Part of a small language model's weights: RMSNorm before each block, 5691 steps.
MLP neurons of a small language model. Each row is named by its layer, matrix (down: output weights) and neuron, and shows model dimensions 709-836. Each number is 50 + 15 x the weight over its row's rms, rounded and kept within 0 to 99.
A block is one neuron, or neurons of one layer that tend to fire together. After each block is what it responds to, as a language model described it from the Wikipedia text at the highest values.

L3.down2135:63 52 39 67 28 50 59 38 66 68 47 64 52 35 54 52 21 41 43 57 56 47 19 75 69 58 44 37 46 54 49 36 69 47 61 61 51 57 44 65 69 48 46 79 48 52 44 49 52 43 56 33 60 58 63 55 52 53 67 66 54 55 48 48 44 47 80 38 50 50 40 53 64 47 35 39 56 70 69 58 60 48 28 59 75 51 59 69 55 69 50 59 70 47 39 64 60 52 45 41 49 47 63 41 61 51 55 39 77 62 74 64 52 48 51 44 79 55 63 43 58 53 37 50 53 80 59 47
L3.down2612:33 30 70 50 09 58 64 61 48 32 54 47 57 56 57 54 36 48 55 71 28 30 25 60 49 56 48 35 54 45 51 53 54 81 62 81 52 58 48 47 17 07 72 35 58 35 58 48 67 59 58 45 69 51 55 53 49 53 60 70 51 47 51 62 35 43 48 16 59 61 52 62 48 50 38 39 52 67 57 50 43 39 28 62 61 40 46 60 59 13 52 54 65 45 45 45 64 30 60 38 30 41 69 62 39 61 46 53 68 73 74 77 60 49 63 59 64 54 41 58 44 39 47 53 47 55 33 48
L3.down2789:63 68 69 77 36 28 47 43 22 58 25 29 40 59 58 55 53 43 71 58 45 19 50 48 46 69 41 56 57 35 39 50 32 52 50 44 42 64 34 76 59 70 19 52 44 60 36 66 28 58 47 39 76 30 60 17 18 58 54 21 37 41 76 50 40 66 70 62 68 67 50 47 37 57 38 58 61 71 74 38 57 31 55 34 39 34 45 39 55 18 67 41 36 44 26 51 37 61 35 36 43 69 58 61 41 14 28 37 53 55 63 68 36 56 46 51 83 21 56 47 18 36 54 54 73 39 43 53
L3.down3348:35 77 41 29 29 55 53 35 46 59 50 45 76 72 75 74 15 35 42 48 34 62 53 66 60 69 50 28 72 52 34 57 62 63 54 39 37 39 64 37 41 24 22 33 72 71 40 52 35 83 50 67 62 34 48 54 43 46 38 65 71 70 53 49 44 31 52 06 60 57 38 62 41 49 77 53 74 38 43 35 43 63 41 57 46 37 47 38 72 44 55 41 52 49 53 39 34 55 43 40 34 53 55 60 42 51 44 43 30 60 49 49 60 67 56 64 79 29 33 49 72 31 68 60 48 45 66 67
Description: Mostly "born" inside the opening parenthesis of a biography lead, as in "Name (born 1962)"; also word-final "a" pieces in names like Padua, Kuala, Nouméa.

L5.down100:65 31 40 22 66 67 38 66 52 61 59 43 28 67 46 53 42 68 17 43 42 26 33 49 29 53 40 36 51 60 52 35 41 38 59 42 56 30 64 60 63 69 40 44 70 28 29 31 12 37 31 12 26 59 40 42 46 58 46 53 51 71 53 64 64 68 77 92 55 36 39 61 35 65 37 41 64 58 34 56 32 22 51 61 65 47 40 26 47 53 65 51 58 16 79 48 45 59 52 26 25 67 54 56 52 34 42 67 42 42 60 56 37 38 67 58 76 72 47 58 42 09 33 30 22 83 46 43
L5.down1228:60 35 60 40 62 34 56 60 25 39 25 99 31 64 55 33 47 21 64 76 44 44 44 46 37 41 47 60 54 42 55 35 36 64 71 39 46 20 29 53 70 38 37 38 44 38 22 39 51 43 77 34 54 56 51 44 61 56 46 51 58 58 42 37 47 44 61 61 54 56 65 37 38 42 59 54 44 42 55 63 41 32 88 11 48 34 56 82 42 52 74 44 39 48 30 91 65 57 69 67 54 28 58 57 57 52 74 65 45 72 47 44 19 59 68 41 63 55 61 60 29 52 53 73 35 85 72 29
L5.down2885:58 32 51 50 31 43 35 72 57 43 40 38 21 50 52 33 67 55 41 62 35 13 49 40 42 75 42 50 48 70 49 59 48 53 36 39 45 61 69 71 37 59 51 35 49 26 64 47 37 41 36 51 41 40 39 64 35 18 54 43 44 51 37 60 51 72 49 87 62 57 40 52 51 28 51 73 44 73 39 46 56 20 60 54 43 38 56 67 33 35 57 54 61 18 50 57 54 57 59 44 55 64 50 44 29 56 61 51 58 42 67 50 54 94 44 41 69 40 47 70 46 58 28 41 31 38 70 74
L5.down3214:51 47 40 28 76 51 13 57 59 54 58 73 50 38 43 57 33 33 62 62 36 22 52 47 17 54 78 66 63 66 29 38 33 71 39 59 48 47 43 60 59 55 43 54 51 30 52 58 27 82 46 49 81 81 55 39 60 36 34 60 52 67 57 51 38 74 40 39 55 39 52 32 28 50 50 33 51 45 67 61 50 70 74 55 45 42 62 56 52 72 69 54 57 60 37 63 54 60 54 35 65 55 59 32 59 80 45 46 67 57 43 18 60 81 38 45 76 65 23 42 41 50 45 70 55 54 61 50
Description: Tokens just after a Wikipedia article subject's name that open a parenthetical or appositive, such as born, ;, (, also.

L7.down2841:67 22 44 43 09 22 82 26 32 50 52 29 40 63 38 54 40 50 49 49 70 18 48 42 19 37 20 22 18 18 67 61 60 54 50 44 72 52 42 68 44 46 38 61 39 67 67 39 51 42 58 54 60 70 43 55 63 40 48 97 34 37 34 32 46 62 67 28 53 55 70 55 65 31 70 43 56 33 47 49 56 61 44 39 52 33 60 35 44 46 54 52 71 69 63 44 25 38 55 59 49 28 43 64 68 43 76 43 61 57 37 52 49 51 63 61 40 57 55 45 51 61 34 56 73 62 73 44
Description: Fires on tokens in formulaic Wikipedia text whose continuation is near-certain: mid-word name pieces (Roos|ev|elt, Gre|ene), table cells, census units (sq mi).

L5.down17:31 33 48 74 51 58 56 50 55 43 46 64 33 61 48 51 36 39 59 65 21 55 41 50 49 58 71 35 52 44 46 60 49 64 47 59 36 43 40 31 36 40 41 27 65 34 39 28 59 55 39 53 50 58 55 70 40 67 51 63 56 55 43 77 51 42 07 31 47 34 76 45 68 48 44 42 60 51 68 49 92 62 68 60 54 43 38 63 35 59 60 22 47 52 38 54 54 42 41 55 35 40 39 69 66 30 45 35 58 48 50 11 61 47 62 43 63 54 78 47 88 45 42 93 51 38 60 58
L5.down888:46 43 62 74 88 29 59 52 53 75 62 50 36 45 64 64 52 38 45 39 60 51 49 47 65 19 63 47 56 64 30 47 52 33 30 55 44 43 58 41 45 30 46 57 55 47 68 33 62 58 23 54 36 54 69 42 27 43 52 51 67 64 46 65 56 31 51 58 52 57 61 75 40 38 34 68 43 49 48 46 23 32 55 36 47 48 56 70 57 75 49 36 48 36 45 50 74 66 39 55 33 53 45 41 40 49 27 56 56 66 47 67 69 40 94 30 54 51 76 73 51 42 35 47 67 86 43 82
L5.down2540:36 38 23 33 61 39 46 62 49 25 51 70 44 55 66 50 57 49 40 57 43 82 57 38 43 47 37 37 41 44 13 42 60 54 56 29 13 60 87 27 36 34 38 59 78 10 70 55 60 42 65 71 60 59 61 56 28 50 48 52 53 28 69 44 67 61 63 41 43 76 59 34 86 31 32 23 39 74 74 33 39 09 44 25 52 45 55 61 32 27 73 64 46 44 31 41 38 47 49 72 50 50 53 45 36 29 65 45 26 74 53 58 46 49 61 67 27 56 51 61 74 43 49 41 49 55 78 65
L5.down3353:55 53 66 55 62 65 36 59 28 46 65 40 71 42 41 45 34 33 53 70 62 57 70 80 39 75 72 34 30 32 34 55 45 51 54 34 53 52 50 35 56 59 54 75 38 39 63 65 41 40 58 30 28 55 42 77 52 55 62 49 60 49 45 68 43 52 43 86 53 50 69 53 72 53 56 76 55 57 40 71 53 47 46 42 69 48 58 23 43 41 77 42 89 34 54 45 60 47 37 44 66 26 27 38 49 37 31 28 42 12 80 55 53 30 51 80 61 71 54 67 58 63 52 46 41 60 49 42
Description: Cell entries after a pipe in wiki tables, mainly party names in election results (Democratic, Republican) and numbers in sports stats and records (26, 30–24); weaker on scattered prose words.

L3.down419:39 32 38 26 99 69 71 50 65 28 38 21 78 18 49 49 51 30 71 36 46 67 38 15 59 63 48 45 24 36 57 30 71 34 47 61 59 65 51 44 41 97 39 52 52 38 46 78 61 66 41 58 51 59 24 61 43 44 38 56 53 24 46 48 28 65 69 93 51 65 72 50 51 42 79 47 52 42 56 55 85 55 60 54 63 50 43 56 56 71 54 56 37 54 32 53 54 43 22 79 37 39 50 49 46 26 59 47 51 64 51 63 74 51 47 32 63 32 41 35 67 51 75 63 46 48 68 52
L3.down604:32 60 47 46 78 65 67 56 54 24 60 29 73 42 44 50 33 14 75 37 46 70 36 28 55 58 59 39 46 34 52 44 65 26 35 70 50 68 48 34 48 65 55 54 50 22 56 44 51 62 42 48 63 50 43 45 41 58 46 54 62 32 42 53 43 43 68 92 58 54 96 50 70 32 83 47 40 38 43 53 83 55 55 32 56 49 31 54 59 71 28 58 36 58 26 36 63 22 10 79 49 68 36 56 55 31 59 40 55 62 32 65 66 57 54 34 66 47 37 35 65 47 64 61 58 38 50 67
L3.down1499:38 52 34 48 84 66 79 45 43 17 59 19 56 40 50 59 29 25 61 64 57 63 29 36 65 75 58 35 53 27 55 40 63 61 41 54 48 72 37 49 54 65 53 41 39 35 41 48 37 62 48 47 52 63 41 53 39 44 39 47 72 32 44 28 50 49 91 85 55 53 74 48 69 34 63 38 46 47 57 47 88 68 54 49 63 47 45 74 66 67 56 63 33 65 28 19 55 37 23 75 49 42 33 55 68 28 45 46 51 38 41 59 71 59 58 24 77 35 34 33 65 32 66 51 65 30 71 51
L3.down2846:38 69 37 24 89 56 79 55 45 24 61 33 57 40 51 55 23 22 54 49 46 74 46 44 46 65 64 36 45 32 41 55 54 55 40 61 52 78 37 63 70 74 37 39 50 38 41 45 48 61 42 47 43 48 33 43 42 42 39 34 47 35 48 26 37 46 86 69 54 53 70 41 53 47 68 39 50 46 62 48 75 69 61 49 81 51 34 69 75 79 35 63 22 58 35 29 50 39 22 62 52 60 15 58 65 35 53 38 57 44 31 63 66 61 59 23 61 41 44 33 72 53 69 51 59 29 66 62
Description: Pipe separators closing an empty cell in wiki tables, such as headers with spanning columns, chart, stats and vote tables; occasionally verbs or pronouns in prose (is, are, he).